{
  "n_layer": 12,
  "d_model": 512,
  "n_head": 8,
  "n_kv_head": 8,
  "head_dim": 64,
  "d_mlp": 2048,
  "vocab_size": 9360,
  "activation": "tanh_gelu",
  "norm": "layernorm",
  "norm_place": "pre",
  "norm_eps": 1e-06,
  "positions": "learned",
  "qk_norm": false,
  "attn_scale": 0.125,
  "bias": "all",
  "tie_embeddings": true,
  "parallel_block": false,
  "init": "trunc",
  "init_std_qkv": 0.0148,
  "init_std_o": 0.00301,
  "init_std_up": 0.0148,
  "init_std_down": 0.00301,
  "init_mimetic": 0.7,
  "optimizer": "muon_variant",
  "lr": 0.00947,
  "lr_mult_down": 2.0,
  "beta1": 0.95,
  "lr_head": 0.00593,
  "grad_clip": 0.5,
  "warmup_steps": 200,
  "schedule": "wsd",
  "decay_fraction": 0.943,
  "decay_shape": "pow",
  "final_lr_fraction": 0.0,
  "batch_tokens": 131072,
  "seq_len": 1024,
  "doc_mask": true,
  "train_tokens": 833400000,
  "steps": 6359,
  "dataset": "wikipedia_en"
}
MLP neurons of a small language model. Each row is named by its layer, matrix (up: input weights; down: output weights) and neuron, and shows model dimensions 80-207. Each number is 128 + 32 x the weight over its row's rms, rounded and kept within 0 to 255. Numbers have three digits each.
After each neuron's rows, "fires on" lists the tokens most often at its 100 highest values on Wikipedia text that the model never trained on. A number after a token or word is its count.

L3.up1834:089170097113126145118131179101115129115081146098146095113157172052146144168176106133121106074184121106117151108150142131187123102101168148091123131144176088163139153117134172130130147170121116110186128138120162063133097122144100154164135119129065059190151184072101196129136038133144152089121097103122132115192073165155100152097136113072092089106119106144190143142188084122153124101146
L3.down1834:074151116069043093175113107163179150132117155137098087090152117091155139084147114133087118149148152126029153146102115138143138140098076143129200174104138116120133085096122192084126126162139132145221134105129143118154122094115163130167123117118118077088148133184165162106128117148096127137104163131158129115130140159128123116075124153080092104122115101130196137156158101107107151111161
fires on: " g" 55, " G" 45

L3.up1704:158088144177136135123101161178098146129130160174133120111143140167178119081109113092116124100066161142147138118121171086108110139091124224113128110122145114163172161089105133119169030119090094138127121053150133136123118181143152161069086096156147102141075140150157153155127136104114122156077116190149081131134217132068159201099133101117084099091128170089142124091133141061082154148123
L3.down1704:103074155162111136159113102147144208090141167123160128109197157122110124137134141150149165143081129113202109106130159092136139134151082200108140152158108176089196168176122130084152105130088115153140182082161118127116145097113188109108084085125153131188132111102159105165064133148127155116095108114093111152139193183178132168116087133131086149093147126075122133096141103074083142159122
fires on: ";" 89

L9.up1357:127133106134068166114052122109111078120125119133082157116129165127166086158163147164138147133160137107094061155117084150127086102156091193114182159124163144168192133151084099131102090152095165099066077105114206156160144130115168189054144102161135118105119106142111154065124092169141116163140112140111117131091050186132098167159146137127129143130075117122153098072104166087148128077088
L9.down1357:117113166099130140112140096150156177113107104077158183168167111156086062174099150155091139156128139110177089152122073060202139171128128143087110061086086139075097228077125118148105121110117159119141159115198065185176116146115089119083111127093172096107165131124159100160080104082160148107108172076140115159153082153145114140087094127124044126142112151082163108112164166111140157128151
fires on: " R" 25, "\n" 20, " (" 14, " |" 6, " r" 4

L3.up1314:127098156147075152185088176141090158209105085118158115161105110074083161162112169141160149065119120117119156126099095143090123133107132146111132163093132096168191145123161078111097202149099155123142123149141141116125131213128060110087153122151148071132118107131133157163115153138159086127104167104157209115171143157139079179102132112133104091126129147138151097145084150150105157104095
L3.down1314:142110068169123118164065123084171138098122072175161130168121116154167141118058055201130173123116179115127192185168096144125120124125096143145126159148189137146060114134085153126074112081151138149083144154134119134118103161102097171132098189142140146125125142170150151105076116102147112145087088153173123213104138158146058089156104120156120108111166125142117115151139180167180090177119
fires on: " |" 29, " c" 16, " sc" 11, "\"" 7, " b" 5, " be" 4

L3.up1523:179127098136094152100063149089154105135157148119100140159094162127098137172113150102134104154118076092143125140136137088143093161191084054176167121136134145141113065163107139108039148118133132158155146144123115091155150084120119190147101106199101123172090073135097168144112127094134113112150144090175189144108202172184111156103077150113141061176136192154130138100122162084152154139164
L3.down1523:103140179098140153132140127106114115143142143163108133206139094131099146073093137176119094126098087142012204079094096130126110145077101099117100160188139106060133151139138119082096123132148126127182160086076135128078157174121114110142144121125149105189165160140151169119091150062156162112104125124099117135142134113105112143100102141135146129136181104171093119104057137110110160167161
fires on: " |" 96

L3.up1053:118142083091170102094094138111136128111055089097147103209091119142150125118140054186120110154125110098094122085113122092163094215148161145166099154116160115116154138106175078130103188169083047117165139135154141159075092123135140173143097096139112123168108134127170087134116079165102123112158138157118146088092097136131142131070110111145113141148111136131138129151139139145115116155137
L3.down1053:167126150133168130141103140106144167167153080151112122125157170197123126122172135136152101159110136127127076139098168165120137067131133108172109132131173150128140126090146155158061092095105174185158115183133132200127122133179153080122158088134132102128194148155089081107119120156126138113155090165043160128151134116154116137092105138170125197129115189179094128104172149124113089109111
fires on: " as" 25, "x" 18, " episode" 5, " season" 4, "d" 4

L3.up1159:102110101138152116142089188149149166106080124079146118157095141074120186164123119089116146164155139140137146099139097086137148125167164151125128137121165111158113127110199167087103138188105175138175162052120140159122129160110037136147123175127092154108136114113099177053106169117119159142142150164182125168116130129153140108113136107092116095108062125170124138138109118146031082098136
L3.down1159:176114214093146129135240129154173147174168069073124136102112064170088111075083099189177116144116162134180107125133143083158191218126122115115176112160133119095123126124188073105130148109102123095152152179120116155117068148148129190133114161123076101155160120116138125186076088096173161136116152075126099073124109118133098161107081108114164081152167121159078093158100164126127171109101
fires on: "a" 31, " –" 7, "." 7, " Best" 6, " -" 6, "an" 4

L9.up1000:100155152129104125116126057176134134137074100110133113133136111067110162172171099106186081138125120108100125129103100154167159120164132106123166137122179142162142115063124143142128151118126245118118148156122133114177112103141129114092114148120088141114206194094118131153102138108105130162143145080125075115132169121101181143148120154113160125177159160193136130101136164089140119166073
L9.down1000:176167101158122103140129145099115142107135100177114195092114116140156131174135135143102119147171061115133090194139117204099136091138082146148082095148124195072117124191120082129113161144097126129110151142133153104107129128093127098186101092111128149193144176118124112131143168191137125112176094183186108134121146068133159072159158124096104153113142126102141102155089114171145123141255
fires on: " |" 30, "a" 6, " /" 5, "." 4, " C" 4, " which" 4

L3.up40:128179138143112138114094168140117132064084143172186152099106178096078168125087125116145135140119142143154139144110154159133153155110079126091117157113083064086123142152161120122115131114170133123136132106166135128124092149129151109101097179108083133094087149140038119157127160154147137067137107126119121107172152159158073088158159126068053179158123131166141153077132127116041108095145
L3.down40:109125168187137103114101175163128184153128062116148126177088113138174131069108158180120084094099120074173134162119155068105081140121088135136166116073090147149159156105124127100065168096083134141124109137096096155128155136165148147081080157095110170075126126125148150146155171113169082137107139142180121138161149169122156000165118159117160080049141135130208116117139108177061102142128
fires on: ")" 19, "'s" 14, " -" 6, " –" 6, "===" 4, "'" 4

L9.up1572:160097062085142103167086170171139122157113147163169076123145101122117144101177140146102183152135135111113147178133141153157110132125066181090055127085104059109119174143136099076200108150038145162152139124099153104065124156139087114118144149129171034121113154204139139079148120120092096090144121106175119139093132146110102136202133140120106155135117099178119161153089180119080117130106
L9.down1572:125187087059102144119115100187153205119143105097082104109143174131187149116111134086124075176104168096155068107115093087090127100092133129157145156160165122166093084164172095103188154131180139178161142128208179123105134134172085099101099102125141135153129133206151164146107139116113111176126104099109166127213100202100148120131077164150141139145079113117167117136162153109153089185100
fires on: " R" 22, " D" 20, " G" 20, " J" 13, " W" 7, "and" 5

L3.up549:167161109120186041148150151073105101066141081119156164157096141117131158122189119111152173113167172129108149116118159148144105161179075148101151110099100081124118153086128102138166086146117130117063109112103096166137138108133140098123122154100083102126105115143143136066185141112132104107152107138195146068112075038129101067083143116142182105053094165167100118145142133097095187138118
L3.down549:117120114129175190098102147071207163063149181161177125151129187144160117141130107098153199082137145084121140189092156101160181170101186057133108052096059094208091114114152174135168114110127153086059129085177123136110076111095144079190114128152222106103156145135122065104165141107132119125184127131187151148144113112129111116133065126131179089118128150112199101084187175105126097140188
fires on: " as" 29, ":" 11, " was" 11, "s:" 7, " is" 7

L3.up932:116143123163101125100113072129058081093120122124139133107212124106145144136111123166119139201124109152109103084080166178090140156162123115052127042115092057122121141083128125111054103102118097122098159097177129180097111161117107193066141126120122176118109156137152107103145189155118082094117113139112128122129166136152087104115123071102114144111114130087157079133120117095141162102158
L3.down932:095177156164105099096108183113130120102157137078128154193147098197088086187133087131142088139085096119154163094117191125084103127170103183110153086114194146101079148153141175121136083102129137114118193152158126118202117128184091151120133106103101160148098104116077149135117148135149098144138125104117201120111159124156095133083170151155134109076079121114057127139116119170162103126216
fires on: " |" 50, ";" 36

L3.up2021:067126144185072168140178123154073158140082171096074112100078125124131142142117051153077147118107171154150153133146097091095193150147119070123105113162167099136147210105231138139094074177170086141145119115145115103152054136150107128089102071133090155087161141123150149177099106167097174120116113151088141156108106123100163174113115065091097162076109087111148124067139126137098110095073
L3.down2021:158054177161137099109121124100111113189145150141147178204158158133171102127132179130128130130089158226181197122082089182114126138121124167135121078112106137177156153088191078144192156122078098124103172079136125139123127095123126131119095091099130097153102158181173135090137142144147165142111152109076128145179138162110126201085177087117138134069111106166157149166209170134134145107077
fires on: " |" 35, " —;" 10, ";" 8, "," 5

L9.up1313:047150133117160122150162150168109120137086128135103149082154182085146088132155115143175095149118057213139143104044095174103127121116091080132059137140094084107098144151117141093145130153102117109170098161102155118161112149142151214134141102095114170105183126074131067087190217162139140173101149135161138147085172154128126134096110100109090159072118091136116145160177122088098131192134
L9.down1313:136116154156086100147145190131138105154122134126160153127145105173154139128174144133140174165134186048154115110111125121098169111057116124095199100150090178133109084143186110167100132147206132122099149144110135110159102119167166107102155154039109096103112124156031164151124165095090153163132099115163116118171131135110096085154140119168103182152129157066129116127116112145151125120081
fires on: " |" 30, " /" 27, " et" 4, " and" 4, ";" 4

L9.up1569:121192137129110163141109093134133039140092102143183096117128167195142099135094121172178145110118102124100095097177099162141084148047148140063081161103155159088111115131134101150127140186164185107159121144098126170114151160160176128081136141167067096131146141113130114171128120130149124140181118123122105141163102165138158122151164115126109149171147172106184095131144117165187109133110
L9.down1569:141146181144161140093111158136108135133131163096113098067157158120053139115054194096085210133140133139176117167144108144168101112149102098124130108119117083084152094134118072139162142198088101127083138081111129126143042124141145156135107133114110125130087154114128134102142127157078098194118161126116089134097226175176185108171126083066106158132144139093135105138137126096106150101166
fires on: " was" 29, " a" 27, " is" 7

L9.up1794:137167132202170162108124138140096124100118189124120183170154127122134120187064121123152169121117114179097119224141146145118134172123131175089099138116142094098118078073118107166123098176123097163104134135123136167163135128113180228121143170169129164091106112113151136144150141101101160133102097164144151061118141092127143077125151106110113064141106138088145141155075180148129099081168
L9.down1794:170079134081146158137162180166096104161169143177183167095150131131092155166096190178133085173119175168137099103097114129128122152079092145151167178148188073145106188129143123101078154118135105164152151133160103059126187107103152143088116116128110112148143179152135134125161211085138126151120122173128180121119208164137178127125200095159126138125131120118060144165105124062132138077088
fires on: " |" 36, " le" 7, " lo" 6, " Le" 5, " Qualification" 4

L9.up148:162150128089126089161158124153096127119098150164146193088152109147056123154074136145124163115117073127184130166164072138078153097135095125109141098169158167158138163103127126063107196139100160173120164086146141073115139091166145099109097185142154097154153107119105079096125147150161076135089149179206095161111142120097127078154144039111182129139129157137165091144071099174096079090119
L9.down148:115128163180153106174130136134149136087157140150168098117150086079131117098102148117065116149119090113075111067186084120125144105153162135155152126139176089094149168195146131129142059078181139140131114113084119214110138120098107112094092096126164127153112136109120134120191125128178085138092094140149115115105155111147120139151108091077111109080157098105117140108136145092167126129153
fires on: " San" 17, " to" 14, "at" 9, " of" 8, " Los" 6, " N" 5

L9.up1473:130142124124083143130112102137078119134083090158118107140097101118141075116120115126083130118130158100084023159101100133159083151116154174132174112163186160171114162184120163099129125089101180190159186099105190136132137161139199099170094142093138122188151138134164120124138166169130162111136175110123149121126138115108072144134124111150141086126176109187181170119094112113132099088126
L9.down1473:134160081084127093195077123126150161142108075111092154092140163150226096102079125102173091134130091102122168201087091094098127161075097063153178127183175117086160148149126128148177140131131176182100169157144171100098134098091100095122109105072133142156110139170134142160042169144122134145146151161188169159134080123125138195114106148110134128125130115091144198137110070194125135142152
fires on: " D" 50, " B" 13, " R" 12, " S" 5, " Kh" 4

L3.up972:147171160132169138137097145125150085120122094155161129154121140079070126181135119174111081111104134116140116152110117147139129178209121101134117151092094098120109163109158146157166133139147096103152130106142153150162150084138101101086165116124174111152083142122127168092109193151109077094132141107184119047094152123107175140160089153060125084129154125074123141169122158104125112166128
L3.down972:149103105047133098086142152103121143116075121132121138118106081140152147126106076094167147131136051144095123164112134143091113146069139137131103149121120117122171167131091166135126155095071119096142151116134196151117150110136156147118130192174160124133072142094129079182138103104109163144205156119139138101118140112118079106147099127127112124109123112111142087108240175120074081118149
fires on: " as" 44, " by" 12, " by:" 9, ":" 6

L3.up231:096179142100130134113147135148040067131072105074142144129135063168139157104146168120106141145108162112181150181128120099112139125121195160144194114112117076071113102117103118135180133099165073120157119128078092131110117106111133103108168154112139079118080120138074053133129109135165181096120146105098073168110151113121110121128134164100093088128170196097150160120142136121160163124101
L3.down231:131116092128124123083077056072120132167143122152198120125111163163114087136166149115069154144153080084080109136154176134147077149178114097090147088081155126164119121122096080174121148074086135116084106119044192059135147122078139111233149107113133107141146154126071170158115136172085126151107157110084115159128082158098108180079073142069113188078112148117127132127107116135110142103134
fires on: " only" 24, " and" 13, "augh" 10, " from" 5, "iv" 5

L9.up755:147113171110126139149171126114120068178141215170159212109161168144140168201124159118099130126087129169069150108139122133137116140110097116145102133133015156129098119128115150129125149084142130060133139148126116127121141144079075149131180124062153169127104064122124139091154209190166173132132135078126119118091169174169106179097107124108171157122153187098121099170143104128089108130091
L9.down755:104104108155120112133121091093207101158149114151175129130160210162166141184103148108122115169131080129132101166160130101112088116095104125094144160161153161171095149123111139166115102132151130123078141113155107056117115111175093095154127108152147134100075115101142141112133075137161089166147109111112163212078155149108126172125112091126110074120106113144147130141112098168077158135150
fires on: " |" 47, ";" 24, " A" 7

L3.up1263:128148120129156169106071098168147137089087186127106137164160178109136168131080140190136112068129096100130056167105167134090085082117101132121139109168177157138073128074134144156167150134133089148130163103090099100123148185123142182139129122153117135191109116096125195121107158102084198049123162168072101089143158173113149161123077082140152089117152143127094139090136131089129127135114
L3.down1263:181101221139176088086127120035179155137164172140136077103180144136094124088113157093168067181168111101151162097167157138107120123110071153129146168138090156146121156107123091060112087141156197115208127142169091128127146138085109081110167110095131102155119125116124113167105119089255153139144174145123184113139106181121107129159128115101099153095103172141106121152071111100190109142102
fires on: " |" 46, "ing" 10, "W" 6, " %" 5, " GA" 4

L9.up1333:128120063104162108172130120123141230118113127132115136208130175111078107081100136195136117038105132124124119142130115117099143214141136153160145093123160106134151135112108057146089092129157136109166177163141129099108112167098120118139155095160127166139125161181127062132131132135115058070074123160184124124149127079137136147088124171165122140100119152113192069078079103119142119119063
L9.down1333:125118144155102098130103169084095088105100147114106071137124130146124106106173130099112158122086140140173169122067102130139163125100150120100124134109160131143105101157154115102113113121049141108124138127102152123128143122148133136136087138091149167145168138126185201120113099098092120103144113173185139214148130117111128164082140190146141103084104047131142184123051124144133161118047
fires on: "\n" 32, " an" 7, "An" 6, "ay" 4, " say" 4

L9.up239:175114141132183097113084131136165112177058172144101146144135139186099105119126131086123112135102134103084088140136103199143116131131115152168071165137104115158118139098131115175142079134122077101148216137096105104155063135124148172103104079142182115107153126100180062133097130107134071102119104109174132095076148130096122134116132134102187118199078122097113080152117076110140137150046
L9.down239:119140126104136158154118113157104125155183174204140113139140143111129112118119141166135122135120185150082115118136081156118113159131096164106122155140108192109074182113141136185132120163126115089138134125112124122112080159159138145153130126173152094144144124130136085160077151119144117053168093103172133130077149181139103162090107170141093109143066122086144058151093112152140134111138
fires on: ";" 50, " |" 9, "}" 6, "{" 4, "C" 4

L3.up1339:169145113179158115095189144132076105102143117141072182109120112096126106154148082108122169144149124108132119129122138093126129133157129153101121114129124138058142154116133086101135153176158129099050101196157128136153196123158124147111113130170152109117167183150157044098194105200104154149169177169142139113140156130137153147141138173136067073075085119112106120117128142136143207204141
L3.down1339:135155212130077111120103128143141171116160143109166144169198110132133149170118104148160104106186176154137115160165150108092152163083123133083153143171115092130118119134126076114180088086137143129109173132091131115104140116150196169164133139113140140141130134165127169090138136096114139126072126125183104165155129122116104161100087135112210131123078140130104115154112163106164153142165
fires on: " |" 34, " were" 10, "com" 6, " the" 5

L3.up860:150172123092111102112123210172170105104180201153094125104199125101102117099115174115106137083124107107167144138143063123106088098136090181129061120106167187106089166145124187114098142113171123188168108143093120144180094082122154162136095072129119142149103148085097150100148127156108115140160115074161171134133087167104062146088115075105156090128087160080072170108132126187134112168165
L3.down860:112111180079127106132107116120117114213149097174121060133133112146120049171170093122066181082037112133132076116142084186103043145125100152144132147038101080196116161149153074163106147155103133179126083153072147163141159111143183100149113115035187090149147044208145149120117102123125075113159080139127124167120134136150128119117127104121125145107190129128157116169114130107164096133160
fires on: " R" 61, " |" 12, " r" 4

L9.up504:187106101171129135146101123170119099138103116193095094141154146166123092146143234156158141099142082107151071090143146041123195116152113131174137153159066112098128140121138071151159133146099107101147114160077092111181136148107158138092200136136152066085160107148060141117119149115135161125189167132068091115129105113099150129195076156109122078194134118145063169104134146121154138140094
L9.down504:163171189120137104080189122132086122100121174170121120088141142105091097163127081154139159169213178171134119160094088191151186189096113083182031131143167151143111154092136140122107081177137113159082192117101123145155123146111075103118133146140109088135109118061133161172147137054155105096130129108093065155115127189078133113149157175130093127156101101131136123113198142089161105099132
fires on: "(" 11, "-" 11, " (" 11, " th" 9, "." 8, "\n" 5

L9.up672:090046143148150090144057089122129152143109057106148100096102082147096062134138123164172110099149112204121160140101151144173166164126109160098124154106116117099065157142142100014178138119162147071187153143123142100124089090138168119093101164113136138142089135127140133114119109086101100117171166134164140158110154153099128128170118098117155165126154162086077140099159205081128119064148
L9.down672:111061121162071102135086178147128140156121096098152099147108158136125183121097140090094123104091142188127128128122107120158097107079095135126133127101145134137160091080020084099101076129116128068143143112117122158212150068135125082152131152136150098119069123162139181163102109159115140155141112123088050131183121153090152129082115192156130142098198137145161148100112137102115140134149
fires on: " st" 23, "st" 12, "St" 9, " St" 9, "-st" 7, "." 5

L3.up1873:112112135097085093137120109134149131086174119081066168123103177127127112109175118177078096101167144122101141058144160163115084130115085145073162129167118147103112126148124062128143111182154147084157106128125110142075139124144096139139179107148143102117145113013198132130112114137101162097131126136156113141146158141121166115085145117140139100109079092133147179132090139182092134122148
L3.down1873:103084158187120120117138123120113132092169122095101104114133099110206119116134183155073099135097143080129073168125163099132115075024136113151125124150089158163122157131139102088176093156200110175106119141107191079121169047111130114144077163105127109177126134071154139139092106145099154145142149146165135143135180089136154135116074130151127084175100130133142153146115156104158175156116
fires on: " King" 18, " Don" 17, " st" 11, " gen" 7, "Don" 6, "in" 5

L9.up681:120112093098162102085131102085123120159091139079138158101131126137120125099113195179106112101130109170077088114123121160113051133141103111100175144135123092175157153198057147106123176112126129154125115132062107145066103113192155171128156133165117138096104092119145115182166178136171157161113110104083132124154135174158114095115156102088093111156170098076081144063120153172121127129110
L9.down681:141165132072189141113134101159136093106096182129179148131098101129149102089166147111114067136117135095150109091137096150144108099162062132113141127110131128108139095116120081148096182156184066072157129149108166166111114130171132114132095141152164177168180044105172074167156109126118111126184158155067134211087126125133115131192163126086079103148147160151119114068169109182168137118098
fires on: " —" 18, "," 12, "s," 8, " and" 7, " -" 6

L9.up455:115116151157106171091127132081126164144112117153115140117162136109161123147090074120170153100161126124128129132110122092161138126140037102164114161144140089108125119146116169160077133162036123103203155162133138084114111147145117203110129154155120166104104143157135121135100134118106136095155071130124088133127082173131182120216139128115082174200154124090136142167182130160132116112136
L9.down455:079186200099162130149119137143107142111162135127118099115144182112116075138094109172135141192143132100110106153128069047134126120069097114089119105158154152183134115169116135138109168144165124122111097131165124141184120096115142181132119157134183152095124064123067121076143154145147159136132092112126172120105107190159156145143155110065116069136126142115164126113106194116119143171107
fires on: " H" 29, " O" 9, " Che" 6, " (I" 5, "H" 5

L3.up1321:084126124153149199167105145110110073119135173144168093151109108059142120118157140078071127141071106174141136127058146152147088110149153166077101128146114131159188124105122148132046131118070136100126139126152083143060121075088166162099109109168101136114068094076157143175138131139161133159183158129177101098119145127161113117136156126175118143167138174166139118120168106115117175125153
L3.down1321:166126061105137057119121159166176143118146104102136165126109122104153142084116202146134168107068140088132188154098180105153129174132120082142133138103168100149133068152059138155124138101174163129137121136095145136097113106193148161145183089128147163122124146101136149120107101157103072164185128103082176130153119069084089144110165155100122110116082072136136105120152116117153059126164
fires on: " |" 80

L9.up793:116111105115130119118166081128133080084131129118100079127096106142112115141080118134169072129073086166131144166053136103122104105160143135088125174132121067158162147072079129116102115145095114155171113127084146154030063111157072080074177145078140193116155074165143074121132133194158145117091105114107120106107143147153109143141160150109143098057156140119206133097163082136124175213114
L9.down793:081163082158205189108084151129136144149111151187102107112136196147161180119164134133163060118109146182119123091131181137070120125086113096134137142172122163071134076139161146181154144087130103136123087112188071126120189114115154137075128161149120196139159130112148156143090134126085132118125118213178139159169115084131065132103163166148166110126121194139097129139131086161153159112106
fires on: " a" 25, ")," 16, " by" 7, " and" 6, " an" 4

L3.up997:180112114110193122084121140130089147138102132128117178137104167123150103119083132136103107147116128129156141105100146111100025191148209131139084106105137092143112106153109106199133152102140094113108111086126114156123103082098115102091111121118115063121148150095125105139156127167114098152163060144146139116117129101136102098140196174094182134092075103140101186149112179072135116094161
L3.down997:185203162107147061161157146210122162173113161142149125134079114124123139141149116166116111142101095130141151180137068152090149122178157170093119187113119110118067107109108123147109138142106131165171132146138142136228127122115119169209111115103129156115115112055148123104138139174157089172156109134166127089100147117096160088072145157178162143204146156159114134090157140045089131123162
fires on: "et" 21, " based" 8, " set" 7, " Form" 7, " still" 7

L9.up612:144095206109092089129131148103130161130088106212096138110165088092149130114152123145084132130154142169125126086126135110190121096101099132197121179114096108117154120150098115083189124129120095170119115133140175084160060091112122179075163090088135051048087138163083138097123090117135155120106153138085188122183128156089091121126125130093066146127093091154157207147171087111120108137094
L9.down612:123084159103116129165147152162149089135182152124141156127144150111192169181145121131147118135124166128033133055119111155177120126120062145184105184091100186171098126130103162085109140112147152119209149094130083115089132125112184185092108098103184108133164167092138167125107164091110171183104135100106187189104149105100113061150097106118147154171129077134138169094188124111111158115104
fires on: " g" 32, " G" 13, " \"G" 5

L3.up1735:117154103074214103068067144116207134143124137138131095123131151179139067102148154121076133130192193078162119126106153191124099101115186174154115113148165171165072102158118067119127150120138113133127137134138162036084156115147124097116159121123160077138148140134150137151157083117120151158172164126153103162146143105040123118140151098078184123178208142071121130144153157134149164143152
L3.down1735:105130122147130060123102135149112174156132141107118140140158113145146129145166118100148149078131157129123209163100091117102130124106148145127160122179113140029100053167133093137133180100143104046091090112087109141111142086120176106134163125121154146152118119134098229173124096079131094186144127137107111140133172202147130149152140145145121140095157147203099140129133131141112175105098
fires on: " St" 22, " st" 21, "ica" 10, " that" 6, "ic" 6, " which" 5

L9.up1076:133105151171110146081091110176120185173153055079176151151093115115181143197166133113136094122146110148093073109133161130113149136187133148096128098162107154090105137114147107161113113142205101181097131159194094137125098099189076198138114097137157163099139127118144136139096138069108094167162132159135179166076128175118163151156146134074136080041091110088097151114099188120160112114138
L9.down1076:078131103166130132144164097111140079059131151078168108160113190141143129130135110133134088104084105139134142181169096173175108113066143113131094083105126136201061150129178120108127152102116112073072119107112140094111079218113171147101168175121171144112184096105093081164105145053145135136097146078141098156137149116142115115112106139105117196132166142149168144101090126157184172145131
fires on: " |" 35, "|" 12, "el" 5, "i" 4

L3.up507:130120129166108091056138119120163155083182146032063135143128045097124110120090116135145146091130121116157073132158154145150097084128112160136133100151120131062141121172100146114148178124129161135109129128092124163094106174096098164121101126169087149138083172140090113117136175153075137143151082181109138130196122084096191139177159132149142117114182099134135112074088089121181120071160
L3.down507:105089162157078185129157142103152120122141159081094142114155093106172052124107089094164083177142125074170025088130171132160141125150121179120194146161083148144071171178158109120131076193151125123123090075114104143131121137109100079135095126122112139076166153179096141072154109114201091136131126158113093111130145139127176193135144162105156126108102162127159099140122064121089091079120
fires on: " l" 34, " con" 17, " se" 12, " trans" 9, " qual" 4, " V" 4

L3.up444:095073170110142110119130121115153156128080109129101096139172167130143148110127096161145128086108118146143117068095145156131144126205182104150068147121184182169129140125129131132147069183152133082119141124147160075070135088125118139131113132121145133119142157119154057105141118125133156157152101144169113101125133104152105127110180218100139057160111141076158069149091170127088156157125
L3.down444:170091112057152076178122098111107150110140133126049098110185153178113122103149063118071050113186138176176149068148170142129111101128126126102099180067136125149133104152125149122107153118084099114128158139134162106107079115169096138112073143105127175145157153114119105108109183124170123069138058119170117110135175091111119160074124141132194135159077124081139121160139163134115134161087
fires on: " an" 86, " An" 13

L9.up1922:102156145142130100104132141096118055143096167123159119113139115123121146136101139179138095088141105102090108101161116101169157171136068149163113126117143156125115071090123204104128182054120153147137132162129077077110086122156150086122152091149073085137154145100131154187091137134088084075137192163110110104148209109114169126134029111122157108081164166104099173144163141170111130147143
L9.down1922:157097132170150111150159149147166106131131109164103177136133171096152117136073086120112110133121106071135168101168129115208108173168171112156189159101112153119063101124117117178124098167074107125126147175114079121139085121119107154161108105153135148167085154138157140160140142120058180124133148096109160169134162124131122060116150105151084154150130115113072123136166097175133116118110
fires on: " C" 41, " January" 9, " dec" 4

L3.up795:108138135134145161143117133120138155160133073087129159150076160182149092150103124086150091129148098086083107097076121093136120161118137147103184091095167125121135149069145147148113127070137134109217127087141130143128095138092113074113137126119135145118087071144116084181088107156138125152152119125137177151105158100094144169087135167093139110115128117118164131148125203123096087110126
L3.down795:112124142120174115177136148076124170154086167133045095195109143177137163090066143101158086125134126091140171142186082139200100107148142118115134121157128080057127132125124121087115140113126195118141147082117070092112019142123124095127170091078104156123129098135143133108119131090173143159148154123130102117169105103117132145075109109148125160087218108158168135188092082111146103167115
fires on: " for" 38, " on" 12, " |" 12, " of" 10, "ision" 4

L9.up610:244064123117156118132126150146126136160142118155059135111113117093127127166090145088094086160085155113073171105158099157108134164157093139197127148147147108082117134103165163127145151114102143070161115148140097131093140090168190144143161119186098150092145125149144184137112109069160138147109172163095155108119154170140091121156090103091104055090121129152155118174188207070078114126124
L9.down610:093123090099133127074128141150162128079142161137085076122076104161163150085049104096147115130083163106133164172109082137083139147228114109112142137113180149095148117098154134141170074111094153107119119176124113123130143124129103161128132150138116184176164165095143157134093091097165158165105150095106158137126084135139172160114154084090075108154087123088114123141124142108128151136162
fires on: " G" 18, " O" 17, " |" 10, "°" 9, " W" 8, " St" 6

L9.up1874:163119087146149091075142114104082086127203118096139142087183125080158099147071114100150118196077168130144108087144136089151167177120147124106148143126108129086148115115101130094131094107140096101132149119166076087057136143152185142133126143164080112142124134144165127096117150104130118188134176141067129157142091153140110109134135181156088078095155105093099129142122121158114072116120
L9.down1874:131137122123113087086122164140036117146142181111084142107062132114144122113144140088124122085155142111113077133120127097104151143075141127135085101136178118115145108147118146091092150164154149139110132116195070078113157115197092116139144168142167106177121165110145116095112148135102176154102168160115066123180136120144091081112099109186166094138132122130176155128080143145141156102137
fires on: " |" 34, "st" 9, "ing" 6, " M" 4

L3.up939:061185132129137130147107176152171066123108051152137116130147129098146100147164140142131134082156109075163075105136133136184140113126112097179161096155116084198125124174184106126066121196134088142085137116104096124128174148120119129123057115117136104140077141122094096102119120094097161167130137171135148200151107193158113157142156123117097142107144117046156175135116122186080088151123
L3.down939:070127105123174096148104124138151088115187104154172098110152156129110119188107118131107138157114155090182117164127089109149110134070156086139118186123130128107201141162162153139085148080131132149084171156098140140197173059106165152102137110147075140081096137163157140059135138131156158116142084119143116118083081151217159123132164194125159153111112091101153136107120162225151139148124
fires on: " H" 82, "H" 10, " h" 4

L9.up843:100174158130166096108094082110048143140159082152085105102103134019103128101119152152061101156084184163152209177118120108102131117167110186074106110136062123085130127149128170090129103115114137157186063121156170118090150121159116119131098139169131165146182137155146137218142168155143152167119133150154104129137103111109117131243167112101145162116100141133161093091137198116119100187117
L9.down843:098097101146131165121084138141120198114186078135124118094113177144089108130151147095116111156094076112121133106100144074183106158149198135081146090144147188094155141130148092115133111139080140096096124078118108135165140148153163159091137112133140094104193058111088138173103152178119145129144149146085076080156087124121108100075114158106116185120126162115164134132127137129085123118037
fires on: " L" 80, " music" 5